From a checkpoint of a small transformer trained on Wikipedia.
Architecture: RMSNorm before each block, rotary positions, no biases in attention or MLP, untied embeddings, normalized queries and keys, attention and MLP in parallel.
Training: a variant of Muon for these matrices, 7790 steps.
MLP neurons of a small language model. Each row is named by its layer, matrix (down: output weights) and neuron, and shows model dimensions 213-276. Each number is 128 + 24 x the weight over its row's rms, rounded and kept within 0 to 255. A neuron's up and down rows have the sign that makes its largest values positive.
A block is one neuron, or neurons of one layer that tend to fire together. After each block is what it responds to, as a language model described it from the Wikipedia text at the highest values.

L5.down716 [193 149 134 119 145 112 117 146 170 132 124 143 111  88 125 106 100 120 137 162 159 142 123 123 124 107 122 134 165 166 109 142 161  91 103 167 135 121 110 136 173 141  94 156 158 164  90 177 104 145 124 129 121 145 121 155  94 124 123 129 123 117 171 178]
L5.down981 [115 108 103  94 102  98 161 115 115 133 169 179 128 161 126 135  93 126 126 166 101 147 152 164  78 138 144 106 123 126 101 167 133 122 119 147 123 130 165 142 126 123 171 180 118  68 114 146 136 114 139 150 134 158 143 122 123  99 132 106 145 100 169 114]
L5.down1326 [143 146 135 104 133 100 116 186 112 147  94 108 103 130  83 124 169 143 117 141 128 142 120 121 145 113 108 141 116 122 156 116 136 146 150 138 107 138 131 164  99 128  83 139 120 133  97 143 137 107 164 144  94 136 144 121 153 137  95 140 144 104  82 154]
L5.down1683 [160 168 107 132 113 121 120 146 160 110 178 127  99 124  64 126  72  84  91 154 108 122 142 143 125 114  99 135 144 133 127 137 109 135 165 165 145 114 117 113 100 136 126 165 183 128 111 141 104 103 139 120 100 158 163 160 107 188 119 105 140 125 127 115]
Responds to: Prepositions that begin a time or cause clause tied to an event, e.g. following, after, until, since, due to, as a result of.

L4.down817 [136 166 126 158 119  98 119 129 112 159 149  90 139 150 118 145 153 136 110 139  98 126 135 131 126 170 150 160 112 108 134 144 106 110 108 155  92 154 131 129 126 110 107 142 156 160 148 105 168 134 141 103 121 186 100 127 123 138 127 108 165 111 106 109]
Responds to: Mostly "in", "near", "of" or separators like ":" and "•" right after an event, institution or place name, as in "Pan American Games in", "University in", "Old College Field •"; also some mid-word fragments.

L4.down1659 [137 156 126 112  80 192 132 152  89  95  82 146 131 165 137 101 117  81 119  99 171 157 121 113 117 132 131 108 123 133 139 144 116 121 121 134 151 110 145 103 134 123 112 140  68 128 111 144  73  72 168 150 168 129 100 126 161 136 113 114 146 112 123 146]
Responds to: Tokens in football and other sports articles naming matches, results or competition structure, such as friendly, final, tier, defeat, and score digits in 0–2.

L5.down384 [113 109 118 103 169 126 152 134 141 129 117 103 142 116 116 137 164 125  88 156 156 129 101 129 142 172 144 132 160 136 143 113 136 149 129 152  78 130 107 179 116 159 137 114 134 130  94 123 113 149 121 120 107 153 116 111 119  96 109 151 149 120 180 122]
L5.down1067 [105  97 113 117 140 126  97 153 130  83 169 155 102 189 139 183 110 135 108 134 133 112 110 100 155 110 121 130 132  90 159 135 181 109 142  69 154 138 110 165 138 105 101 144 112 136 119 131 140 100 111 162 139 155 116 124 131 162 142 149 130 128  99 135]
L5.down1490 [114 126 107 112 163 149 125 146 128 114 133 137 142 113 118 126  96  98 107 156 154 118 112  83 152 114 146 132 116 136 141 101 117 130 148 123 107 177 108 160 119 143 131  83 120 108 101 135 152 117 142 124 115 129 164 132 120 135 130 127 130 167 136 117]
L5.down1572 [147 149  95 116 131 137 139 170 148  90 136 118 169 137 137 146 128 169 112 102 136 142 145 132 162 121  97 134 140 130 130 130 135 115 111 129 112 131 101 198 121 127 127  81 141 128 157 145 132  89 140 130  88 159 126 154 122 157 115 121 137 134 124 148]
Responds to: Chiefly in or of right after a noun in opening definitions of place articles (a commune in, a village in, neighborhood of); weaker on table-separator dashes and parentheses after names.

L2.down74 [143 103 104 151 119 136 125 100 145 147  86 149 141 112 127 144 155 121 103 149 151 128 140 122  76 142 129 121 108 142 136 167 140  84 124 136 141 125 143 159 129 159 156  91 121 142 155 153 126 110 152 111 197 154 124 179 144 131 146 116 148 100 141 114]
L2.down131 [107 113  80 118 146 123 121 143  83 191 101 155 131 113 101 159  78 156  96 147 117 114 130 145 143 145 127 142 139 101 120 127 129 117 125 115 129 151 129 103 145  87 172 138 140 112  92 105 124 164  97 130 133 138 113 116 146 101 111 159 121 116 171 128]
L2.down173 [ 97  95 146 167  94 143 102 118 159 155 121 112 122 119  95 123 131 107 107  90 138  87 145 170 120 149 153 157 143 129 125 113 136  84 119 140 127 116 110 147 104  63 134 112 131 126 140 134 111 143 122 105 133 110 108 128 144 109 145 119 120 100 142 149]
L2.down319 [117 133 112 102 150 138 154  97 106 130  69 141 131 140  89 134 165 124  88 149 114 140 132 100 112 192 149 143 127 143 160 136 128 168 149 159 160 105 141 127 120 148  90 118 158 119  91 141 128 112 125 120 119 121 131 149  95 160 110 101 140 121 134 175]
L2.down330 [182 101 114 130 134 140 135 164 135 117 142 113  96 131 136 132 108 172 114 160 138 135 173 116 140 119  88  92 135 124 144 131 116 138  85 120 132 104 145 158 109 164 100 177 140 146 111 106 104 130 132 150 187 138 172  74 114 131 174 134 147 141 110  96]
L2.down548 [108 168  89 115 113  98 173  89 130 101  91 142 119 112 117  92 113 109 147 128 160 135 105 110 184 109 127 113 124 119 105 155 174 161 148 113 127 143 102 144 100 112 116 115 160 145 156 157 131 157 142 101 138 151 152 112 109 151 132 135 147 127 119 125]
L2.down592 [118 125  81  77  99 169 144 137 150 172 126 129 119 149 105 122 125 124 125 104 107 130  93 162 149 149 111 143 153 175  93 135 122 120 116  97 119 115 116 163 134 110  99 155 150 135 141 144 138 137 152 149 147 134 153 124 108 114 191 122 151 132 122  98]
L2.down842 [174 148 106 122 121 182 159 153 138  67  91 120 174 154 123 120 130 155 114 100  90 144 115 157 144 147 132 122 114 108 158 125 124 160 150 181 148 125  76  80  87 140 118 113 152 112 123  99 118 139 165  96 146 140 136 119 116 150 159 150 156 165 136 121]
L2.down955 [ 97 143 118  98 141 104 129 131 133 147 138 138 134 115 123 117 151  91  85 176 157 176 135 104 136 119 116 111 152 129 140 120 109 144 132  90 109 116 144 137  86 122  80 114 128 136 130  96 151  94 121 125 106  71 130 142 167 142 130  77 133 102 142  99]
L2.down1020 [112 123 148 110  71 121 132 111 184 130  66  99 138 144 112 109 137 150 149 126 156 158 157 125 108  92 143 105 171 114 148 142  98 125 114  45  96 149 148 153 119 117 126 133 161 116 118 104 110 126 152 110 168 106  98 133 137 102 136 137 132 165  79  62]
L2.down1077 [113 105 158 126 145 119 135 143 103 119 117  96 151 117  93 137  82 113 171 153 127 125 120 127 124 127 134 164 150 142 113 119 127 153 110  93 141 134 104 115 105 141 115 145 159 134 126 120 115 136 123 152 109 134 110 114 172 137 142 122 123 103 117 106]
L2.down1400 [113 131  99 120 144 133 122 138 142  69 135  88 111 134 128 126 134 183 127 138 127 148 115 102 169 126 127 150 120 138 135 145 133 100  84  99 115 113 153 133 102 179 156 159 116 136 110 114 138 148 128  84 135 119 149 143 132 119 132  68 135 118 143 129]
L2.down1411 [172 142 125 120 154 125  95 138  95 170  86 158 148  95 142 139 137  96 113 110 149  91 122  75 142 152  82 121 132 136 133 141 141 118 117  96 139 168 102 133 147 137 138 144 127 147 120 170 101 137  71 135 176 103 104 153 138 135 134 128 110 113 138 149]
L2.down1466 [143 107 111 134 122 148 121 146 150 138 114 120 156 110 135 138  93 149 130 133  70 138 100 114 144 170 134 115 145 141 135 102 148 121 132 117 111 152 142 121 116 120 159 129 118 141 141 116 149 104 111 171 169 117 116 159 103 103 126 139  65 184 141 147]
L2.down1521 [104 136 150 123 130 133 152 179  85 122 116 164 121 164 121 127 152  79 102 128 115 135 119 137 115 159 136 118 132 169 148 117 102 172 112 119 154 116  78 115 118 122 117 132  79 116 134 110 101 114 170 124 161  95 107 162 125  95 121  94 107 118 123 143]
L2.down1710 [128 100  80 138  93 147 103 131 154 135 161 140 131 147 157 122 114 148 118 118 133 131 105 115 103 141 108  86 115 136 180  93 125 160 144 135 125 135 128 127 130 101 128 186 111 177 113 125 145 120 167 165 142 143  96 122 125 137 105 133 130 135 120 135]
Responds to: Words in sports biographies and reports that introduce or relate to a team or opponent, e.g. side in "Premier League side", beat, joined, against, club, plus leading pipes in stats-table rows.

L5.down506 [109 141 144 113 103 110 144 160  73 148 123 101 174 113 118  99 171 136 117 170 155 155 142 145 143 151 111  98  99 128 113 107 116 140 119 122 164 157  76 141 117 175 140 134 144 107 129 118 158 129  88 134 117 148 138 106 168 138 158 148 160 140 159 119]
L5.down815 [121  93  76  84 160 144 168 119 146 127 107 163 101 111 141 156 106  95 123 144 138 150 154 122 143 117 118 135 106 147 155 145 122 115 126  97 143 120 161  91 125 111 111 129 105  99 138 105 113  98  97 124  92 123  78 150 106 144 104 158 105 115 149  98]
L5.down1119 [ 91 158 154 119 126  80 148 144 147 134  61 148 115  83 105 148 145 164  69 148 179 131 121 110 136 135 104  93 100  79 118 110 107 110  97 144 101 111 126 121 116 104 154 118 127  99 144 169 139 141 119 156 145 114 160 114 152  94 144 100 134 126 122 146]
L5.down1302 [137 113 152  91 131 141  98 144 138 133 135  99 106 104 168 179 138 148 155 144 108 130  93  99 138 133 135 154 170 143 122 142 165 181 135 140 104 123 157 141  92 124 123 119 135 139 120 129 143 147 112 123 100 107 126 171 139 132 119 125 117 140  97 118]
Responds to: Small numbers like 0 and 1 and the pipe separators in Wikipedia statistics tables (apps/goals, W/D/L, medals); weaker on mid-word pieces like exp-ect-ing.

L2.down193 [146 127 115 132 133 156 174 115 140 143 120 127 147 125 110 155 131 108 141 124 108 128 155 131 132  70 102 173 143 115 109  91 104 193 107 124  94 116 169 139 117 130 119  76 166 155 125 137 122 117 148 151 158 133 124 102 100 149 100 121 127 120 113 124]
L2.down229 [154 130 108 154 122 137 122 110  93 158 135 115 129 133 128 136 126 152 123 138 132 156 119 145 144  97  72 175 145 119 168 140 186 177 135 105 136 168  94 133 139 127 120  84 155 140 109  84 135 123 138 141 172 141 129 172 166 145 142 120 174 147 109 139]
L2.down266 [134 151 177 137 165  95 141 131 134 116 160 164 134 109 120 103 150 111 110 100  95 138 121 135 141 129 152 108 120 109 154 135 168 150  94 183 145 127  96 153 130 107 148 134 134 155  97  91 135  86 132  97 148 119 123 117 138 158 119 143  97 113 112 162]
L2.down278 [156 127 140 164 114 121 143 113 146 125  93 132 113 131 112 137 144 117 138 182 167 145 131 178  81 148 146 116 101 129 135 143 136 121 118  98 140 113 139 135 129 120 128 165 148 117 106 131 133 119 113  98 153 157 133 141 117 143 179 131 116 123 142 162]
L2.down349 [123 151 128 139 107 115 112 131 139 151 133 153 148 126 129 118 102 123 130 111 143 127 147 131 164 145 123 189 150 115 153 136 154 155 147 149 173 149 121 102 153 147 120 101 110 133 121 129 156 137 161 149  93 117  69 157 167  66 114 145 115 132 142  62]
L2.down363 [163 116 107 127 116 132 131 146 161 139 110  95 147 125 125 177 130 149 149 124 148 118 129 116 116 144 151 157 123 108 103 151 108 100 133 151 137  82 141 137 130 178 135 152 114 118 144 118 153 131  82 130  85 165 170 129 157  71 143 119 161 109 127 123]
L2.down572 [111 132 166 140 152 133 154 139 139 114 147  72 127  86  90  98 128 169 109 115 132 123 118 142 193 176 125 167 136 119 111 110 207 142 123 134  61 120 111 143 141 153 132 135 122 161  96 123 135  95 140 128 148 130 121 139 111 150 179 130 124 137 132 134]
L2.down590 [142 178 144 152  97 115 116 137 173  78  88 159 128 144 156 119 135 103 125 119 114 110 145  58 120 142 161 172 164 124 149 160 104  94 113 118 183 179 120  93 164  96  95 114 134 132  92 110 155 103 162 130 129 140 150 153 171 171 162 177 106 138  47 135]
L2.down784 [109 153 160 144 100  76 146 102 111  25 110 137  77 129 105 146 154  70  85  68 130 123  98 151 147 108 157 101  89 131 123 139 149 121 138  91 150 164 114 113 143 118 111 158 132 149 144  61 120  91 166 140 177 122 161  92 140 144  91 114 129 122 124 134]
L2.down970 [142  71 111 146 156 140 115 126 129 135 138 109 146 131 135 132  85 148  92 105 122 136  87 118 139 107 128 132 160 153 114 110 127 131 135 123 146 160 132 115 146 123 115 136 122 157 130 130 129 124  93 146 136 135 112 149 132 123 110 109  99 102 122 100]
L2.down1231 [145 133 124 101 116 135 114 117 140 102 121 125 146 134 122 134 171 119 134 123 146  73 107 157  85 100 133 162 155 117 138 142 144 112 141 120 154 113 118  88  91 126 169 144 103 116  99 107 111 117 189 104 181 125 145 164 124 100 127  92 147 159 107 129]
L2.down1266 [126 118 105 134 123 128 122 117 136  84 115 137 130 119 147 139 112 155 176 100 148 128 106 122 119 105 194 126 120 166 127 151 176 131 175  93 155 124 138 106 163 119 123 131 135 143 123 125 146 155 144 151  89 123 130 152 146 116 137 103 170 108 150 102]
L2.down1439 [109  89 145 133 161 163 129 104 112  94 122  97 139 104 131 127 137 129 121 135 139 163 124 168 134 113 126 119  76 172 152 105 119 132 118 157 125  74 133 157 138 135  75 137 127 138 126  83 106  78 123 104 126 150 143 123 127 174 194 128 164  74 133 107]
L2.down1475 [105 131 175 144 111 111 114  90 153 114 138 121  84 151  91 127  85 153 109 153 133 126 166 168 130 137  99 120 153  94 146 127 156  76 114 130 140 116 149 110 110  99 115 116 184 110 135 117 104 121  85 132 120  94 110 100 128 163 168 115 145 115 146 111]
L2.down1485 [123 134 134 129 131 165 137 123 127 134 126 143  81 136 143 156 148 107 192 135 189 130 128 136 157 101 134 126 102 132 148 123 168 103 164 130 144 133 149 145 150 119 111 148  78 144 146  97 138 146 130 111 154 140 129 114 189 100 176 134 137 122 146 117]
L2.down1526 [138 147 103 154 143 137 148 159 124 139 115 122 146  94 113 147 142 119 158 126 152 155 165 139 148 119 125 136 114 101 156  70 104 149 120 107 119 128 149 143 137 141 148 173 146 141 125 170 136 145 115 135 122 129 200 119 132 142 102  88 141 190 108  95]
Responds to: Cell separators ( | or ; ) in sports career-statistics tables, plus words like final, medal and goal in athlete biographies and tournament write-ups.

L2.down54 [117 146  84 111  99 163 132 117 115 110 147 151 134 141 103 139 172 160 147  97 147 161 106 111 112 140 106 186 101 155 151 136 135 110 156 137 195 108  76 123 117 137 100 176 155 102  88 187 134  84 129 162 112 138 141 128 114 136 120 141 170 106 106 116]
L2.down68 [140  90 135 125 111 140 169  80 138  99 123 132 187 152 129 144  97 110  96  89 121 123 108 148 122  95 164 149 154 104 146 169 127 148 119 122 133 167  88 148 122  90 113 185  85 152 116 151 139 144 165 174 140 144 115 119 116 114 125 118 144 140 109 163]
L2.down189 [ 91  90 147 147 124 133 186 122  88 139 114 147  97 107 142 122 133 136 100 132 132  87 141 124 128 118 154 135 123 113 131 130 103 140 120 154 143 168 110  55 135 130 125 121 128 113 158 131  97  92  91 148 104 116 106 115 162  86 114  92 101 121 146 147]
L2.down226 [147  97 166 107 125 102 129 142 157 100 106 126  63 108  88 124 133  90 118 171 128 162 137 120 128 144 110 148 116 116 174 125 114 136 134 135 120 107 155 119 132 157 114 131 131 131 116 135 157 121 136 185 108 106  98 109 129 136 149 158 124 146 130 132]
L2.down453 [118  95 142 139 134 127 143 138 113 121 122 150 130 124 169  98 161 160 128  91 114 145 148 123 166 160 121 142 134 133 143  83 125 107 143 143 143 148 172 138 102 131 181 150 120  92 125 133 150 132 121 143 152 143 101 115  97 104 129 131 116 120 183 140]
L2.down594 [135 132 108 108 103 146  97 159 116 148  60 112  79 101 156 154 107 188 137 149 103 140  81 113 140 154 165 145 118 144 137 132 105 125 169 142 114 145 115 122 130 116  90 144 101 129 128 141 101 128 109 124 137 112 158 129 145 144  98 130  95  62 149  91]
L2.down602 [131 132 119 121  81  93 164  86 112 120 165 145 103 138 137 101 129 124 110 150  88 126 128 165 121 111 127 130 111 172 141 167 122 106 164 128 121 129 168 148 136 173 100 113 124 109 127 122  94  99 152 123 132  87 149 111 129 148 146 137 132 115 124 118]
L2.down643 [104  97 182 130 126  97 170 103 139 138  64 116  88 175 131 113  97  89 124 115 158  86 117 144  75 141 150 169 107 122 164 149 147 155 137 142 118 100 118 122 113 152 156 141  99 121 102 144 101 111  96 120 166 123 122 150 140 145 190  69  87 170 137 137]
L2.down656 [116 158 153 174 130 120 124 153 115 147 140 137 120 146 147 104 116 124 120 118 138 129 133 104 183 152 138 132 116 111 158 111 158  91  71 122 110 163 131 128 125 123 148 110 155 137 158 130 128 164 115 140 135 156 143 153 114  89 118 150  97 144 143 150]
L2.down733 [115 123 122 114 149 165 114 192 143 134  99 105  97 131 161 140  90  80 148 136 136 108 100 130 133 145  87 117  94 125 129 138 136 116 115 134  94 110 111 112  85 148 147 154 126 132 105 147 118 141 117 165 134 144 149 143 159  93 142 127 137 123 103 121]
L2.down1188 [109 119 146 160 109 139 112  92 158 158 124 114 122 142 137 145 145 185 107 116 121 100 112  97 150 195 117 113 130 186 140 133 111 132 115 137 114 147 140 138 132 127 123  86 137  77 125 160 137  94 107 108  71 110  87 125 142 136  87 121 111 107 130  92]
L2.down1264 [119 123 148 105 126 119 128  95  97 132 138 152 147 112  89 183 134 171 129 110 122 111  97 135 167 111 127 127  97 120 126 139 118 132 158 149 110 169 106  93 105 117 117 141 114 105 113 167  89  91  78 124 124 130 159 100 148 140 139 101 118 114  58 134]
L2.down1346 [168 171 155 121 105 117 141 123 143 144 116 113 130 157 135  83 109  93 114 160 114 144 113 110 136  89  68 160 129 160  82 161 153  95 171  97 134 138 113 117 177 111 137 128  87 128 133 157  94 126 111 128 130 141 102 124 148  88 127 121  89 136 129 140]
L2.down1464 [152 141 138  85 128 123 138 139 103 129 154 132 134 117 134 145 105 150 140 120 141 149 179 118 140 104 148 130  95 110 162 100 128 142 104 156 160 133 141 156 113 128 112 108 117 132 181  85 123 116 149 171  96 144 113 130 137 117 122 145 121 123 122 129]
L2.down1473 [127 138 143 132 113 127  99 109 120 120 159 116 158 134  68 134 130 125 122 134 129 163 138  89 126 112 127  83 122  88 106  96  87 123 146 140 159 144  80 171 131  89 140 121 103  68 108 138 122 156 176 116 104 127 120 117 110 145 126 169 104 121 144 150]
L2.down1677 [155 116 141 117 130 150 118 151 114 138  74 165 118 122 135 131 106 128 128 131  69 126 140 114 173 108 151 144 131  84 107 146 124 128 102 136 125 119 144 146 140 122  78 126 148 159 161 150 134 119 133 167  89 145 142 148  90 112 122 139 143 107 161 141]
Responds to: Temporal-sequence words such as following, after, before (often "following" linking events), plus verb-suffix "-ing" pieces like talk-ing, continu-ing, Brand-ing.

L4.down243 [ 91 134 100 122 170 153 108 110 111 128 119 130 104 121 135 110 121 171 113  66  89 111  83 133 117 132 125 110 146 132 120  94 109 122 179 156  95 126 120 158 114 122 110 133 131 146  83 149 113 102 154 118 101 126 155  81 143 142 121 165 132 136 132  85]
Responds to: Time-relation words opening a clause in narrative prose, mainly "after" following soon/shortly, plus later, during, following, same day, prior to.

L4.down1608 [144  96 114 143 132 144 152 122 114 103  66 123 174 112 137 126 108 108 122 137 124 146 163 163 103 136 138 109 148 114 149 134 116 161 128 128  94 101 108  79 130 137 124 101 137 107 143  99 135 131 158 134 152  88 101  97 116  73 118 139 153 159 113 141]
Responds to: Cell separators (|, ;, commas) in sports and election statistics tables, plus the word-piece "ay" inside names like Sulayman, Muay, Malay.